MLP neurons of a small language model. Each row is named by its layer, matrix (gate and up: input weights) and neuron, and shows model dimensions 48-175. Each number is 128 + 24 x the weight over its row's rms, rounded and kept within 0 to 255. Numbers have three digits each. A neuron's up and down rows have the sign that makes its largest values positive.
After each neuron's rows, "fires after" lists the tokens most often just before its 100 highest values on Wikipedia text that the model never trained on.

L3.gate159:116103107102108081168140154122084091120126117130143104127116164117151076124121095138118148144130152105119126127133114147136154151147169111159158129171129130125097116133104171108149135124138122132114163097107135164152083123132141117136111132155166172101121132101099121109131115099108119145130123134178082136112161140135155170139145135122179118138081140101140119157103132148092163127110
L3.up159:140129116093152143146096167134099138093152115129173101149112145178133148094145137078160117085105166108137139114134140111136102094108146117098131135120103144139080040142205120121098174109134149179143131094109121160102117118136108096127107131141130150153094128154121160122119105110149114109129105152086096122103113155128126129139097182118087099181139142146094137129111135139099122105110
fires after: "\n", " =", "im", "|---|---|"

L3.gate77:163102099118136106138117118127113114131127146119130130132117139184062122156152139126150141137147139156148129118157120119143125151164108134124079116120133154107138118150120141136156167136107134141129128153154143086126126111124151153109113156129113131167148161097135125176090104165163143132151108075164127141146136145123173124105145083101138122100167108089126145150139112125102119144119
L3.up77:141134123157114175106136109144141052158121143170155111142128129141097108109135123155113167156130122106117102154103121168137112089161157134137123146091114137099148108121079106134093097118114069139098128136109120103128161122124114155127111107117077107161123117158166093143096145145113138174134150124115136115140142141157118089133140118102128124104143090114153125149146157147139139128111
fires after: "B", " P", "-", " co"

L3.gate363:114106128134092141151090126105156129127111123127123162077144102131120142138137157131067150123166116108092117115113159101136123136119145105127125119122088146101107121125118134158131109126155128128103128130176072138076115091129104166116099135129122127112133168087115110081156123146132132147086108156153131127150161135137157141184192141089176167096147120141144141118089114101159142117094
L3.up363:151113143105132174146129116138102118100072149114103180129176158120119133146165145111124147130156102133088108167117106148149087171132140088105155114094116124107114164146142132097131126149122152116094119155171115104125137108126094137108088160138145175098127135128139145151148097154131171142172100118124128135104137123118117154147173116110178183115131115131166188097156133134137136092148
fires after: " in", " re", "-", "re", " of", "di"

L3.gate458:148136112146138147115137152084101115161110141116100141146102105176128133093133142091165076126145137150150130129123118118118168141142121150106109140152148109098123089126140132117121106126131103104113116147106138121123102170103183140108148090109157122084123147116118130149111092126125174140092107106140114130130161087158114130105114105166135130074068152085124105164116121087094098115113
L3.up458:126139150158113155164123136116116146148079136158173119088095117142132130114111092132173113122104141118128113119109080108127115133128124119122110130126130111125162126155128111133119118145088119133099130153168128104093156126129152145136145084084141143161099147113080136204124091137097131157136165172112167138105129122154135157136123110131079103142101131128101121140128163116098120062083
fires after: "or", "ho", "amp", "B", "cent", " P"

L3.gate466:141159197093133125172147092145121109117115077107132101128132124130120108142128148123174078146147154108146145135120121117153158097124131164156122087141111146123160180146094131089124137101135119146136118137159133175141099107128128129129155099168137132098152151163078123131129136154134124140138105157076145123158103105129169113112140143163142117153133142178151117113139109157098127120112
L3.up466:087116130121132134128100155136127139156141127102083123125145163152124139121116148114155137142159124101134101123132177120166077109170111122118143130165123128143132087092108124158116148192102153122169157122124119140099133139128202114163141090131160128103134163134203119100111090157128133120114135094122083161107120151167123108115133107131155146136101173111134113158138135104130156059107
fires after: " Sp", "L", "cent", "P", "C", "M"

L2.gate438:112129143118109117112127133106099116148126104156156142173078119126151127103107104091141149164146108107179135123110122138146110140139105127159144150126109112145120161124085136092123141114146154155152139142150096182141109132113168127123135143163145119110147156131078077088146142131154156172162146123107162086163150141129130121145136149119110112101076170122130115119178111112146060057116
L2.up438:096171082114074096122122176114139124119158138147164114114116120164113127121166109153102099127124130128166128143068161095088153134150146150113144111106099091150052115109109138115121107114102126190131143114150127141095130159118102175080114137128129187108142111107139143086117147142106152118167109101134137085139123102158119099185142084147153121117149148115109131124095129158137114092110
fires after: " A", " a", " O", "u", " re", "tra"

L3.gate431:107143128122096125122159096113129068112126122130133093120137111130110168108104136082113127151152136136145136145098129125102107096156157109178202124120128083110132135089125139102153120134125116133117125161156108114074109124118088156141127133147080150149138119087117080103135122115174167153132111142126152130106174158113134171125101149149112119139098074104100137118112161107156116155134
L3.up431:163190123122104119145162080138080127140136087151081131129144153157125149118125093097095114104121124129117114148140114064090108127195131129117127131135117151168120156103120119090156123096125146131193159127095140163152148126106153138098122135114100129122146131093127130173135116147078121144165125136107143098088159171138159112112128135124139115124145144144109174118091125155141113132106
fires after: "e", " W", " B", "w", " La"

L2.gate203:114150139125121163088099148103149129126098136148141139139098160142132140126169135161127125074133170098105136162129153125167136181099104097148124137135139142133149132157154145134080132110158150113157109095138163129072125106116129125132129089076159155145088076137136127156150175153166132086088122117136124129107142122075112116161129161143144143128172178150123104128152136140141165123109
L2.up203:081139141134139183104078093132154113098151150117116166145099123136084093105117118119112145155120158101111145126147133120111158123086088122139087149111106120085128098132157136150127113100122162127137097109115140131104135086089113066161105130116154108169085116077164099149148147101123121124120129107163149108175135144107129099121085131115138147151160112129138097109101115138151115128121
fires after: "s", "n", "N", "S", " M", "y"

L2.gate392:124127119062088162112130128179090132121133118166113113130136147136103175154110119094118100131127142138134127120141175141122172102100095129114113140128148145070141131134174152162107108097107112151166125131118146128103093094120141110119121129120142084152152138151089147109107161145179121171119100086143115118122174131101156112099144130180085124153132110118112107152139132147128092129066
L2.up392:120092142073116162133088117158116134138113157143114123158145109155140138148114144096106129145144145131119124148143164123103161094130151127108163144108113148119129090102148177149097116117114121139129124147114121076119067100112135118108140099113158093120137119178108148119119110157149105122142126135094138133122145111133127142110113099160107146141145095146121139168165088122108130127110
fires after: "s", "S", "ri", " vi", " pa"

L3.gate233:162102151122105077131108191142117123153106155164132116149137087160127118095126166144131132110085074127115136057138092129123126131125148159106133130121100137160144147169116112148125134108159112125118137112124130104145118128129135142148063116101136114135111134113088132163127121117143106173144128156142126162122175097098107182114139115122158141120110140144080121132120099168141154121122
L3.up233:139145116145157090051121158152127152138141137103138065139144115124105117144132128095126168119133100158135141075131114115144151112120141112141088095130154178122118114136093095124094132125128111142149094116128167143112172106107172120137138114171095122160134151082130137150185122094141138141138127098129088137108128135112130094142154113104145131102145097112120128109122122154104172140111
fires after: " no", " pa", "a", " ca", " in", "der"

L3.gate58:127144088133093159186122131105140076147118086107103130131095131104097126121109123134137160123101119128127118103105136137125143142110141098082092129110112136133173118145151131147138150156138113142166122176144112118124091124160184183118113171127084114141111121116143079097156143124107141119110092146143128116125153141097121147170127121155116154166134146173125114169142117087137118189151
L3.up58:138146129105129132129090080076104145139123155140090151148111151167131075106149106123155141130114128094122146123140075154073135148143094101139140106134147151121172144153119146142128130121157153152088169157096141126119109081127114100178142110100126151130154082120116135140180107145087118123121146102162180131114151173112087142113129100098111103154110122123094094162129100142126137098143
fires after: "s", "y", "h", "ho", "c"

L2.gate120:115117120123123119096106172131132131131115113124136108108128163150140128129114153143134135127109127155142142128118140087133129126070164124138101136114171173105125134152073158113122084114183173104120125113111144111109123127113102159098133095144118087128157104113153146109164117183095152120113109119069139119104154077107117156124104104122084154138145143144089137153097139111143126148108
L2.up120:108107137079120130129147113107097141103153125126157141149159093149071132146143153140116167096156148122126151107129154116110068106122206120119095114134133123128115144142098155152070134132146126150116154152124130159088122132115128123113090142125120123091144167115113132080142157122100177082166131128132111110132126115141114159132119135098169157116143107127158168140139124136149136137154
fires after: " in", " de", " re", " In", " De", " lo"

L3.gate157:063127122120129157075138146102113154083133127094139094151161141110133163121148073143094131098133156147158121136110117140118151145116135119159169110113132129133115156099113129122107151121180163136161128102123104109119121118126149099144134106164123137099147140104100121116130135127122151123150147150146160098165137156102095067162107113081136179104091154136136132121154121079151148144120
L3.up157:127135131091113123097143152151140097137122148151119082087164127117171122147167119137125135123154159114127159162142157115114163128121147150118085125085147112111130133140087130149173132107175144116177142126139152107086109106096093101130115142158125063153124112128109138160140123111175099115133147088125122095116134108138107108166147161169143084150141121083167145139154134144134127157142
fires after: " O", " A", " V", " an", "cc", " c"

L5.gate376:104097166093140161120159134113121139111131114151167165134133137100110134121160143113092165137117157092180124158146119169159162161118132125116119145078098134122151106170139147150111118117124139092106119165156136091090130175126114124131115153144109117160124129104143146152128140146115081176111076094120121123145098101119095152166097132121150132115175129102185104121114121157162112136116
L5.up376:107140166112130152122114143131112154140129127168146151150097153108134155121122140170111148128103143069130141143158098162098135184123121172104127179099153157094122113133136096107146126095147102131135122153102131065121135137176169113111086148125090103117123116131105118112140171143159146137091095092132106138170128122103140141114132164127128111134106161145132115146086161112149162113143
fires after: "-", "c", "==", " ", "|"

L3.gate313:141152156107154114134143108151079173134146166115162099088118151115171141133118074127137144147124116140140153174148133163082124155112150164102142107151113146103130141180124125145135172091117128160150090115145076136122085124105156088083122148106126099120101122128107114125091123151117100116141134164148139153118151087119163155096124109101103119165131123130129060125100128128100108105129
L3.up313:148146129114172119145119177154127112144116077137139089110141128106119115147163144111121113124143143144099135123165132145151114106114143132142106113157138137106149179136114151124182142145153166133160152108095149118114113091104083105129154122154134101103112093145128097158155131133120141085121131122086120172132127069121158141106093189089122121148143113123123119141158115122126147104155
fires after: "S", " c", "ur", "D", " Al", " C"

L3.gate452:106149116134133141156136164125131087108117125172106144146128147175133122114170142124166098136138156142108121094130132134141101135122146107138115144113117152113173143130083140120135122151118133151120115098120139146130118139114092140084107085139091167154115111167162119152137131100081148145116117149118130168159140157085098109131122101160145156115135124094071131153149169149114159100089
L3.up452:139142151168117125131103076131099077067126122119135122166122123130115080146148094130119126115128152082127110088157095111146165099155153125134163108113146130146080172151120132119212119102141145138142102157150153103151104116105084184141088166168127137139135114160097103121114152145167097150139120087082120122133139110133112125132129132108147175101132121149138118104138110130112125136139
fires after: "-", " ", " la", "ri", " in"

L2.gate250:127138075120094095129136162120121107155139168112179095135126166112159102108146121111102117117114123143103112157076103110125100072121151120117152152127118100119140086120112137141121090168164135115146136132118136178083150164132166130115151112128167140125116148117115139118113115088145123102077128146090127146101102158090140128133112152128136141157113134116167054080115124092151121109107
L2.up250:106141139106148151109116138114089126131130104121133118133116175133136131115134137158140103134124110169124090142094116145092136115107111137082106109124135180121115153122105162130115117093156127109108123150141080133154111120116106119140093101108158179092130138147161099149129122104132092142083127141136137154080135082113119110175173141084120180131148122110172143139134111129162119099125
fires after: "d", "\n", "st", "w", " Pe", "ed"

L2.gate14:145152119190124118126101123185106126127115133118114141109116136097118119082132177143179138103170144135123143126130096164136099133109119144159145130125113166101120151134126108129130151176091135128103152142157125160125103147138106148159101123103149116163168130166122123146110090147089122152185131150102116114146134136163112127131116105130155106150109129102100139133141180109125143120100
L2.up14:131106117133146133073112165131123145141125098126137093098062128120135161126118080104136167155147096142114146119132105137153155118097121114115152147135142146151134135142143163132145105103160169136152152150124138086121120126146183070142134110174171072135112156125154130117125118145145138148156114120140098117132139118104143151142111093125096138149124137158095140109117155124104128160139
fires after: " G", " Ca", " g", " 2", "act", " D"

L3.gate218:085163116159119117172134153131119138132118116131147140111119101140115141102117154094106146117136114140118134143182138165124128087131097167126084161125153153100125097105142101156138159118100113155147116103136081167134091107111131106134116079144097118108117131131106158118100111154118136169140101105137117137117141122162163133087147108107097118086100129101125111124104173145158168133159
L3.up218:150155115093114147133116127100113142093106147139119154122125124118065083110101153101121120131131113113116132147113111085121140125125117121088123121143146134109106094104127150151089179146147096134124102077151107146116098108130132137111145161122153080127130085141155158081137120132135116100106129120099139154120095089154107136083136127128142109120116127107154145108078095103130109142127
fires after: " G", "s", "G", "S", " g"

L5.gate247:106134138131121073147099156137130110120142171132088141130120103152140101087149156171076130096171110097117135121106108144134083130120100154121122091183147135133132097101130114117130108124128142146113137114145136113086065117125140140154159136143113115158155136143133138151108179129116120146147125158150126143149135135169125094128135119124126102124151158143106097119129124137168108090170
L5.up247:124120135149112083165130125120159159160131132133106172073119101153097109120135114152159113103134154102089162132170135105095107116114137135129165175144144130122162132131123117111097118107163163102124134100085123150147148104086123098144171110138085126168150149114125084109134090142123150109136072133149123169138079091132162153107118078119116137091140129142169135141115148143139157153117
fires after: "s", " re", " S", "S", ","

L2.gate36:159091154120102169153096131101129149144159163142187085102167145159113125144117150140111160106119134121107110125142109136146120135121161131110173166135130117140138177112140091074126136136116089117145103121117120140140130190144162147165124092180104110134126109127125114108106133113135127122129099098150131124167057107139103092133152128122133096104125136111092141147122122139124115163181
L2.up36:130110130134178085113130148155105116089115154120123147105085110063126095095139160164138151165130154162102114128122122141116088113162106108117179112155152119177118168094142130129147116116132132121115137115168143118175129106136136176143118127122100122145125124148120109116136088125170107132121142120121122085141159115071147143122118147151121109141181129153118154110167109102150120118131
fires after: "a", "jo", "com", " Li", " creat", " "

L2.gate137:136108166163176118134151129144123145139121155139147096100134142123133092120156137107157123137140157117115142113105155116124135151122129117105079102084120136145104142133102124153163067142192131063129149135116126090131161085101105100129121133104147096125129164110101164145124144117126123122118111130104098142141128108119128131090149169151111184125153136100126152071110154092161116128117
L2.up137:139162115127161136087132125131112165163137124141111121139103136126121131114117162109147134127148150133140118137107124135151165129147143131133172103156155164110132154185081128122123130132134138123104147137162149105116139151139100138122111137105147131128115145142108142104075176148141137132112102159158122089130105125099099144129148092134144101087121066165118182100118125169142161136157
fires after: " in", " ", " In", " Ma", "Note"

L2.gate15:159126174146127129148139088123123101089128123117116127119143122142169142100144118124115103154083114127127088098083116146107167144104128133123144085160159142133136117143121121142139185147170138117150078107129131177152137151110147131126172120118142152130128114127179142155096139076112136110144102167114135096107106112135137154103114115108094114089095142111182129100119120101116125096109
L2.up15:136120152149116140110103109148142129100139068120114129122094159137118137135127070150101138096143091133104118129087136126137135146117143135102128127136096146141104130173136124167175099141113174140122155089122110117126132146157119154163189136086149137138100074148166120179102147112154098111104117149122141110129124127136146118131139119110098085150157123096161147121136075169128145107105
fires after: "\n", "F", "duc", "an", "W", " is"

L2.gate0:107159111091139151127153068114144109114095163062087096102161131127101129150134186169125150132131166137141154115128082141131123127118101076130148112128175165167122170170123144163165113108123138140138145142156134107115117132114099102152096106145169097105106133095111075099109125143130128153120101165133120150101122103163142091167139138132149112128174152156107154102126110126093147125112
L2.up0:144146129132185125111151150144130102096123092158152116125113147143090121127173090096171128080143099104114156111124100135123109113127073153119129129145157112120117064135136138172185099162130111127153117170087110138126136114141103086114120148148135082151127150141129123106131141113138155071109140125095151153111106108120122091137159131085156114125133139113122129143115124119138125097114
fires after: "C", " Sp", "al", "er", " co"

L3.gate201:142115123105136082127140140129128137172131146124129132137145131146128112131106142123132147107153108169088149074124136135130139112111164116176168101137115151112170134121164123172124153151137180119102133145190133152116116160113093141146136129150141145120139115141123133114119132144140061126158113151101142162142103151145132149097138143139134114129187122148134127111120106145073114150141
L3.up201:119139120154088132110128182126145096123112141092142161126127169131105128110100145117146133190125137068117131129138159128125106149146109111116133116109145124136158143107106136160130129123117098150102169104091179150105148105118121119132159071153141130100155159143122119128092094111097121120155107132132136137151114170128197166134105117131113154121115146150129131135115127123099123125117
fires after: "e", " re", "a", "re", "s"

L2.gate176:102106074117135150141152194128136159124124127114164144177086182112113118152142129169120126160119115145122148111126128143113140109091142148093098142150116104134127165100142121129098124108125141151113180134110156094095107101150106118161118111145121122070135129133126129131093148161155098140143108155129137142115136121185142169101088126074108159148172149100143149138126105131167133154165
L2.up176:149148117135112169165123155154138111104184144147099132112121120156094080155149155143132101118079155134094078140154150104118105129127123135147104114167128157124197139150114107112183122137153139141146066135134127098127153123123115144107148172116097087131161127151120127112122123101143131145140082152115147078138169126157131140138149089139130142130171131148152115151130151119166166140167
fires after: "s", " re", " S", " Re", " Co", "st"

L6.gate482:115115088173164144142093112120136126143153139135166138093143151122114089094193139127170133167104134151140122101103068162139099149136117137207132123136127128113141177091117114090142140145129085102139117134124138125154152132126117135144098111125129106124181104109123104143117089135144124128145167111144117124166133126133131097137143121108137086100145132137123087159145119094123129123126
L6.up482:111085140161120119125134132106078122113122160167118119129137133187079118112134126121102125133140121126147141111132130179104163139129130121118161168119107156148109157117131124091123162119158143115120184143105152149186174131130132132148083117096125101098099134150159137075158118106102104144139124122144109158133104115159121139147086152137122123125137154143094129147142172105090114117102
fires after: " ", " Li", "-", " un", "ur"

L3.gate368:120142127146133092128132124106085136145155118156176112139080120123127142070145152167133137162123159106135137174085159169164127107169143081125104124132154179158124101090134140165143096196129123117095127110141106147121124138131137125116139106138086119108121123132098117122097132093158148096115165159133158095132121155100115142126086149123125149131105118118142139114118116103068168123171
L3.up368:119159128113099136125146065125123103132115117114132131124095118143153109095139146092134096118182104077155153114107138134121104086148144131097143125105096177131150122126166156069108116126137126136134144121118148134143099119091139134113127128115160067120118103089147131183074149125129140087110158164151138146113177104150116118146096164132128129122133126155117163114144133132159125120126
fires after: "\n"

L2.gate159:098145135134139171093147118114120121142101174155094111162110097173098115113072121135122146141161139074133114118158170085122119115109136183140127125062110138096143131144168131142182118122087124121123134124158143149143142134129137151115151081146120111150149140091093117116115076121156130115126139110088094120155136140112145145121093098146143153128166127128150162113178112162154093123103
L2.up159:113124102142117134109180109175127144112120087156114138135139082145130131113133159151139160119173108135098075147107087118116117133133112151115114164106141152156114148109113118122115173123164141142084151141108143116173143107165146109128184113104165131128133074135104088160089145128097130161138138099135109194149132106111146144113142159123110176128128102117142104113111138117130130087121
fires after: " in", " In", " con", " Con", " I", "or"

L9.gate295:108138132125135150126120155137117098132120143127144121169124151144132069113156137118125173138083142105100130150110163135131159101121139151189122090166139147069088152129086135153077090136108103121134111081143152103123118156166104156135121143188088117165183149140137132121133107112132118175133143100114157185108142143141122155106133117101133117134122128157144129117118141120157159150143
L9.up295:089140106143118120150085157124131167100098155121132159127124118139143091099134160152120150154150115133154115111140096158145104159121134137133140143146139101118137102122117130101103153145149126095140109147097120140136094118121168096157106104110108099095114135152116121107155138112117133126113107144158130158144119087102100112136146152085131086141088089168136129159159139107093108147181
fires after: " ", " T", " Ho"

L5.gate439:155132066136175116146099101103148184065119150158166135172103109174090138092118126150125116119135135125144111156114125159117121100173108128114139131107106147113113105102121065130154135094170100131140114120149115147121152129140129096093114076113129126119156150093154166097148129131157097092120101106117169107121118114154183143164119155121129104117126101126141124127119123104120145127185
L5.up439:120176138146105142126126143149136143142146140137145103126146115150131130120127113134144146128126189165158113089158155137139142126134125185110134144111158135143126125140120126123131161113106108121142140129127157153190135134160147129176101154069109145113149113104135167124149105095128149145120133111131144090142112103099092127134168143115134107129130087159163087126165169142124162114129
fires after: " ", "o", "s", "e", "te"

L5.gate50:053131083123147107123125117149148139124112128128113138127127153139119150131107078114113107145116126088141102172184139167122088129077132117174142123102128153108129114134125141131130135121093119177118076153118109145095095125104144125188139133128101126147116176138137131114147139128138077122159113117150120124118115118129149092181141113150118182110116108136121148132105091177113107158155
L5.up50:120107127117109133164125167087135143156128154131095115097137106172175102093155121135155141128166122122151117136130097143106147112116086106078150128142101123107130110134116110159107112133133183095118103171158117143171082102146121094124128124151136166140123168109141075122118139156107124102148167104135184160121128104158162120139109135146104139134148118148124143121141155138136083117162
fires after: "s", "-", " to", " Sa", " is", " under"

L2.gate99:118097116112124146138154149121160128184134122184161142136149095132145131137133161128120134095185153162106153113105114085125087119081169171154091123077178121162112168176116110144095138160127078124117105123106152106139123128182109105134111093152131128137132086113124125153140113105138118063113122138152143099111143101116098121095116105144118098134163117135161135127148063125103141145126
L2.up99:157140124103139104127113147163158160108117126144133116150158119091093108086088154099146155102117140125112101132114128078121116107058134125160099133139102140164141115091090127098155132125151117120111107117096115137125100140121159100147117110127110121106098137113129130142150125126128115126107069158135179165120101152089151116125148169114111195146112118151100167142125115117109098144103
fires after: "\n"

L3.gate131:164140116161137143103128196159119113160171103130095190113123162150120106125095091133109176083140150119159146109170104174124109141149145155123149124144135104103128129161129110146158133130132132133156109153133156126083110113147127121212133141083140136155092081124123123121086164103085158102137092144120125128129107142131157160151144116146145127110117103138123105150122085153146122102146
L3.up131:150128116119086119129161119139112154099168130169138111088128144189126105116156126158099129152182139073158127110161130124077103078150152126101133126136129124143141127150202133126146092125113149133099117114089135087097142132117112125096092116108129133130118106134118132126084158135115132120101118123109128120125113138118128127124119129158122109127177109102129156095110183152129075129099
fires after: "c", "s", "ab", "-", " under", "b"

L3.gate468:104132164124108150135114114076128161124095138148164130069134136145133154135148162149131114120092137110121084151098076174096131143148098154162141124126154139089118092102159107143160111166118136115133111114135133129125111144154121101135124135116125122176151129119128086159102116125114143097152106140138099152148168104114133121113087103131108132181142105086095095134132161103164135119114
L3.up468:119134103127140166143122141116129113097135114152116178073122110134142161131154102135131126137105087148153115132102133118118166133117148120160094101125099139140149123134129151117151174136141127157168129126089141138096152121151141139179113140151148106160138061102117168150153119148121132132140165148168113119120077129102116112102151123126109119141140139152121081114112168121119152125126
fires after: " H", "gh", " G", " J", " g", " h"

L3.gate165:171121148125156166159105147143133145121170135151148082086134104130102181142147104134154099164065154097129131082124129084106124091094108129132097161124110145100072114168106118134130097165133115120146112125139094146123162129119103177102143161135121134098126117141180187128133147110105108139140103130135089147128140139122113165143146138115151145155121131130103123086110096090125121119154
L3.up165:126140167149112119094146135106121116104139110118141139079110153128089161151127126150139136100107137129158134144140100126136106115143106116122154114121109068095155147106144122104113122119110128152146112145143095168119139140122100139114089079118141144107120153134107141149160093154151144135148125129139143124102157124091111138161108149151160104156073101124145105125121110120139133180111
fires after: "te", "\n", "e", " Te", "==", " "

L5.gate397:128136133115134118125165136157148137148156137157150113106128123143131131156138129087094143141142148133131110133136145116147117112118095176101098118139164110132139153148110128134073142120146110119117097123125150131107146136144142095108054144200118172152136118126142141113109153090140075118158122095147172093115157078169141100148126131141097131102122154142131119128117159119129139143096
L5.up397:119126114146156164103094101095116168166089167143169097093151131110142134134132149129153130143159107136111102156092138100139091122106134139095132174143154119164135135146162107122064122152169145092145111148118152151134148115123128117106096140133121101129147167131124136124117104112105088140155129130116173117122138181127139101109103155115098153152127137104118151119153109094126127111133
fires after: "\n"

L9.gate94:099075132108126114138116099167089174173130096089156114135140125111089069131120120119080131132085119158078147143105163154135136109114142135102164097143123144113170072113138145144116112188104125092137164127111134162116121129142117122102133154098140140140170118152135128103085097152145124133099115121120149102156154130103150134090108169144109153140097185107151116150122150114117148138094
L9.up94:136143150128094119148152129156138087114129128138131121190084118137151135110138135113120095098136161142106141096109124157146119140111110105103166141138097138054150168118159153106125133093142111118085148102130140115142132117138151104058125138134118139165142133178146117108145111139116106121148133146147107137113128111112129133119129113073109170117132155146121144125151128087146107104143
fires after: "\n"

L3.gate291:162160142142117160131125112138161062120148115111142088095111146112126155146089139157108140151106129148125129135130130115134143095140119137142117129116112149122072151132146135106110122166135125133069120162099129142139114124116140165116166128092157109102139158119148138137124142141129140103113130137127169130108137164132178131147181130095115146110094155139103123084146153093159176119099
L3.up291:140149127122119144095115124133140112133152111117149119090096167143126146151115160129123115153135106104127129136168123107138171145104131156128152088172126195171119128159136117133124144138110198103091170112124115167159171134092093125098141095077145114109121159109085110102125119111142094113128142109118139090141183140160081159140134107093158106144123181099107171110119143142146144112080
fires after: "il", "e", " Ch", " mo", "ri", " "

L3.gate459:105125122127145134115116103151104156113157125127102116139124123152096067095115151168127083112155124140120116111117134114106103129142144132145121139180125142144142110132120159150136106086117134124159107169125115133116101112089145140090127117153156127109073162141119135120078167158113163154110120131137160112161114080104111111089148129084110119094154161111164159089125168117136135114138
L3.up459:117127151140103146122099188185133168154128138155128118099152141126123140136120131156140083132127142093138124160077117142139122111164136184155096131088083115144177109119133132119103129117113115107128100133122138138146113063123109082109142126112147122143086106103101149134162100149122111112119136087100134148117119086128130139162161094155108155116159136148093108113162108128132131136111
fires after: "s", "S", " Po", "w", " Mo", "o"

L9.gate334:117112122072147105150125127136139095132194140115140136164130131104149099130115134147116196121137156116123118142135081146104140127115124120119065140136135125119109141122143112162110126163139172087119135135133173108103123169114119147126104125082084108093180103090115095138110159114114129129130141113132124112203112122102169192109122114128147140134110173178121102101137165133111113123108
L9.up334:145132096105156109092122092148138118155148129115114137159108100164087131157127105127110143172132114139159122102115088145110127096153158125115092134145171171126144155154085089131148095084167125135146141102129098122167126127109108138147115102150155147145087109114170136103173140140136145115150156099109176100153142176158117104123138099190178139157109101156126136156074142137143106120107
fires after: " ", "n", "re", ","

L3.gate489:105174125098114112125113148121113123099170166110115100125131139169116108144148173187165110134122119174119159146087169100126085134145136093133137128150167163114120108123136111071152116122104124164140096126116122132153095115152137131171107115137129101132099098162090122180151110128160083158129120146108120101167132124104096122130121119100130090136145141167081143147158092154108114118115
L3.up489:109133128111144122083135137139102143075135113147181125155156134156132117162091147088165119136116114106083146079090124108125156115192157134129117142114170119167144101082117130135175097145141104141114138101103115136148109093086160123126127127114119152179140093131162128132115114105174094108116095146080133141132132153139141114119140160145116132123109124140106154084065106115143152105068
fires after: " ", "ar", "ab", "==", "-", " A"

L5.gate102:134121145116104106092118091126142122125138090125105110133131138132150138107156146151118173107143090130144139160152111112113094127145160161130184147117180129116085131115090124151126146082105113156123120147088115136101152122126158107136119150096134111131119157135060121129152137190106119070135140088086111144144150127104158127129140085103120125117133146116121183107140114123124181097167
L5.up102:139125126119118111103144147141102137136130119144146101099094109145066118138131149076104114134109103138111109124110109143107147089136167131104104149087064079120144112158100143151149157172146084114113164143153130128130099054118125150089090119134138160147151154129117126083093153119156145177140098140138100128137132125111149140115157145145159130140131127124157125160143095172155119180136
fires after: " de", " pro", " c", "-", " De", " re"

L3.gate164:163105189150112104143153100112122105101094134135146131119110127142097103100141098166132143123084145060138146121104139120090172095149155160171168111169138119132090146134109129124122130109135139116117125115115126137106133090157116122119103067087141162136126117122110121093149105100096189098156078106128126155121152145138108176151119129156108122098139067107110106131111132084102113138104
L3.up164:117111129140149143135100110104164125132133114122138131105116170158172149119179082112124125151097121143082133107127134152143107113139123093114096124103089120115150154156151178110125126103131141107115115119105121130133126155146111174115150142148123140092116106163146130133100160099111140127115116158126153112154117125107160124122117102108124099150139091121090146131146150114101145078115
fires after: "\n", " =", " is", " was"

L2.gate222:126094099122093147181122091133127142111120117135157127161072140151097121116129120135101112154123118118161122105124074102160125165173114133180144138121108127122120096140093113147113137128125165125138107105107128099144096122154101182094144112120100194145124101119173172107159132139113155093136081123112130101106103146165110152104156152146177125100132120096106109099155102128162142105128
L2.up222:108121109133185169103121159102117134119156126110117085120119089172111122090120145065141092114149149170073113128135121110130119140109122159143138111086094102074109193128142131137112127087115105143125101157118126164164136158139088127139141135134140144110108126112151109135123139150120146149149157132144125111147107122146158129075120139180094112135131154149102060125164128122141147104148
fires after: " E", "e", " h", "te", "H"